config.yaml
hidden_size: 640
optimizer: "adam_variant"
doc_mask: true
MLP neurons of a small language model. Each row is named by its layer, matrix (down: output weights) and neuron, and shows model dimensions 293-420. Each number is 128 + 32 x the weight over its row's rms, rounded and kept within 0 to 255. Numbers have three digits each. A neuron's up and down rows have the sign that makes its largest values positive.
A block is one neuron, or neurons of one layer that tend to fire together. Before each block is what it responds to, as a language model described it from the Wikipedia text at the highest values.

Pipe or semicolon separators deep inside numeric table rows, mostly sports stats and standings, e.g. 14 | 1 | 1 | 4, or Total: 78; 11; 7; 1;.
L4.down1414:119124115197159186105172071135218119148147072115129143080101080119115129166111080203096126159131143120149132115126152120131142154121123133184087099185132060142081130154202144133148112172104149108138093137140126123167112086111231181106129119126156129095189081149094159173123117122164175144131190130126148134083144113116130156147147117099128155078166156106113105125110193152130087087124

Pipe or semicolon separators after a number in sports league or player stats tables, before the goals or points columns (e.g. "3 | 44"); also "in" before a place name or year.
L3.down109:137124126126159103132106082066115123150163094135140153107125121124124187101190108170130143150100147084103148108087191141162136129077136109157168128132161175150155199120131105048149114129099124091139135149128159068139127122147170159101159144111099154084105104138115186175118094158170140132115132123127147185169153104117070122107151124171099115174173154040095185106100163182131080139151
L3.down165:106074126114079151126226150119110151108106182175133130169099100121172087120144144145152152166155062089064115137123122113146140165106065087166097134102098152112200095123161142100160137125141080194097167105081125144139185134164104148146146160089140097076132157137135148103147112164114162152132085016112135108188135072168149155091136114125114167144167118165161114166093132155147111113094
L3.down254:151160154123063152089124166112160150152112123109117096121141140121119121109124084112128068111079096163142135141128168094077131099175100128102127165115109112165139156140164147123152110124148113125079115110099066076158129194129089104111167094127145114148160116130154189134156122125038148144101121064135129129172122160126189166092132137118157134131101100071195133132123081095151100171112
L3.down302:158095056164145160086195095127162122161130096129182152123046117196162090126115156171083148097094117132147183070122090145125061135143083118082132155132154090151086108197169106119148098164160110054103054132153135166147123137096181127121073163168210163152160158130120099121191179150083110112146126130111178085081200077162141087148112131083082160128166136128092076143082106076127142129149
L3.down307:130182158121150148135154188088156111129153179160115133163132123109164144192168145167126132118130138129140153096150174116123115077103195166124139107161135168070078165173099139097099121087140187125138114129120086152135112083154151098085056117085166099183133171089099189130135128100148140117108132150149087149144120164171165135130131163152109141107147105136077111112152148166136129149113
L3.down336:112093208087127105094134130108134055114145165139169126141132131088100132060127069096157137173086158105116149135120117147075085095122067084144072192146144108137170177149127065097115129086170104145139116188160117219141160114162139171145137103148101115090105162102162134172145123110095187121116147148052137170145147114083087132161203126101155104126155139143093063140121129093105155127093
L3.down372:119067083123083146131164179151181091184170143153141121142089135133139169173105129143125178157089120144067158166168093136118127150110089123164143078148127154172161105076130090108131156107145116139116103157140214098103098102143162109111092138120141147125113162126140210121129087123069124148116105114111153080112093121157109123097168126133171116085073086131192106112095196100050088147081
L3.down391:140118121148122132146129139200137105168180115132140155168138119086137080082139116157198135087104147122152129066156157170181069110175084113143054148112189094059127068142151176124057114152130100113113148138140159116145122119151129160094136159163098105105101179122138139090159099103122117103111131074132089164083101123161081192122187186105104122093165145138066126128069125176112112112097

Words that open a new subordinate clause after a comma or a finished main clause, mostly where, when, after, as, with, which.
L2.down134:125147096168191085109054091142126131134152081133128131121157106125157113126135164158137131103166098096133155121178174086134123099120169104075135172133115059096155154142089077121122089160122129123088078094175102140135072068096000184148121174146120150141146089113134149154132098129109102123120116099120132116105103118099135100175109102117132143160161147146075163147122101164097126147142
L2.down413:147086125122121084152152164096102195130058160149153158154082083121077132121103117111134148129120136229169130207149136186121109088097092075163082185118143084143112136112101136168171099156117108118161108149151072128156130135113111072098153138142095163161157175113166106139190112128147111208090120128158128079142091100106131108240099145105153171089145117095090154124122077172155159105119
L2.down499:161136082160136159103135136188161146073099134110128124151159082103123088152104123106170112143114093138144121123125123115137167140094154030128122166135132117160122124134120105142141145145114139090071128148143037167197120103094142108091068101156100133131188149110087148161130110112174100165129133155166142105122105152143085144147143083174117138158098124096136151109093135136134096093184
L2.down837:093121058142121123113118183121164075147099125116163118112152150128121147119097129117136100167119076122067227132164117141127164156143134117093115166140139176167119104137121111116070116081137148144083158191189111120160155133099132115155115107167106115158168170155124070149159129112143107153160117157154098107159097082160144081123130134198177094061136143104197179104161141157095102184124
L2.down1271:130109106198167153115116180133160155070083152108118162124189115136171090089139145141111105125167137143064109082149186122140084107109146170143139170109143115143230155179066139063072128174109127148087177163133145144161096132068021191158137076164163183109134112150116165132125069151120099105145125170121121148146093104165135127124111126225113131124104134152107145120141171133124157131115
L2.down1345:100072070109187149094106108159096139077132108175101127124154091127120114149142189123094123104162121105079120104146095064150093137130123103046183121142153110088149168134054128134100068127100143129089141132108116128092061150129002167085099079146118180136132140156104187121135075166126135130143178161124151154142126159142141138139173142184116101131084146125117137170139119093132127133108
L2.down1528:108153153148119135068166152071146165117180160183143136152129138186180135071100124139137150190133109123084172171110122104116092184124102162098123104116170140193082117149237124187108122073110131144074143168054118157114175189124147182192152147119107113137191131130092095147062121061190113156105145133120142083191198135150142112144091117132133094168121111153088086105142091139121113137168
L2.down1656:193110118179207139150187145087163155113157131122086132100176096102113090109130094162106138128182184113159118121159211114129096115157112160190124219075102113114172165129108152105144161157126101130089132085134164159115143116100080158181166110152183125149156103118140163148123110170112147144124117166132126135145066179091140119096110088161170107105140152116139191129154104152127137124122

Words that open a following clause or description, such as that, after, when, where, for, plus table-row ends before an episode or plot summary.
L4.down1707:109132166164114076109161141125146155093173150126134120065172090142107080175149148134111141103106153106122067179137138099137126143109119091144115142127117138153141129146047067149155084133112109101114158146106087164123142157150034141166150099119085140086145135106098184199128117144104101096159112136102120151104110131117132146124075127129091087114148160124111209071108072143130142174232

Pipe separators in sports league standings tables, especially the one after the losses count that leads into goals for, e.g. "| 3 | 3 | 44"; weaker on scattered prose words.
L2.down41:123117088086109107155151141161140141088155117140124121099106137136145089149129088137103163046118105144121124135159126186163106192082184134131093143093063124138152111128146125136152152123163108071072129126116128201136157174163186111115125125129206173169134140142121144156158111174115159154114186116085102057085106127083122141153135185149109148140167104134085145109132070103128114135140
L2.down323:153151077106131149097149153111180179129115134099128132143133172104123114093087107229117054159140090174113145099144156122098118174113119199101089106129097112154129112066110164087143085139181151114116133109123105087137138064146064145107109097114132085107116089123107141146142105106045087136088136146135149147091105164155123153173189108122122086080137150150088108211104146104095107089170
L2.down385:107175139109134083111158161151153131145143105141101135149125176060130109089117114146211162139154124103151127163129102135163158091107148082149106054079117110060117167153127118105192096181149153195102161142113142127121063162169176086142118137166118078131116084091122135157120171109121082195179160096116163062189127185187157110091125169083152126103113123179104155086163106112070153096137
L2.down406:140140143103057174088136133061117092119128122106144138137108130120110178094146056125148133135092102143134162127092170150104114113050096156108090120166102120137082170144133143164143067095126105151159132098124088119163155132153105141096095099132153123118186150140108150181165091145117131117134161124133069098094161143092087147096152156117139146082119157126088155130121181150106166098139
L2.down445:110126107101190156121132052178146074210123160168112129166138049115105149127177112114149181125184144107096165104124120079108105164153066133118133115133083090097115144157138105144120053142122110121025177095132138081122144138145087179097184158110115109061116134096118112152114133163122078119113111126134154130119078147166097107094143097090120167111202164129086070141072104128119138114163
L2.down636:108144069095133150125156167104173067182107074146174121088131088120138104116115128104186111154167105141152128079129137161087150080149126145197087152135083089088109036126087127087071129109133143154133110064094088122169103077116109090191123096137155146103099141082255127145113084106170104054145126103163081104097157095128134122165138105092137151079153126108136109228114136135139142101065
L2.down1070:101119149111190153150158125189066074110143108145107098145144158086089103129176147097105102106128123152101128158179110053151117085132169145145097138114127094165131099108121118140101178125088180184179089128121107124164114102140059161112145103159112135127144151135189118156160125104115078191137157110109074090130139201094080161140152193131111153116153174197070139115107149113146121112117
L2.down1364:150171096112131116110106178139082170136108078141169183101077101143088137106086157145130118108107176073130095081130128120144115097167140173142098094174176111124110094179110138161136142096105150127155147163147149157130147122095114082060116088140154136093131113147131203143090126141170080134146173104146149145151109155054124120101190083174091138101190110125101160151088155095127116155122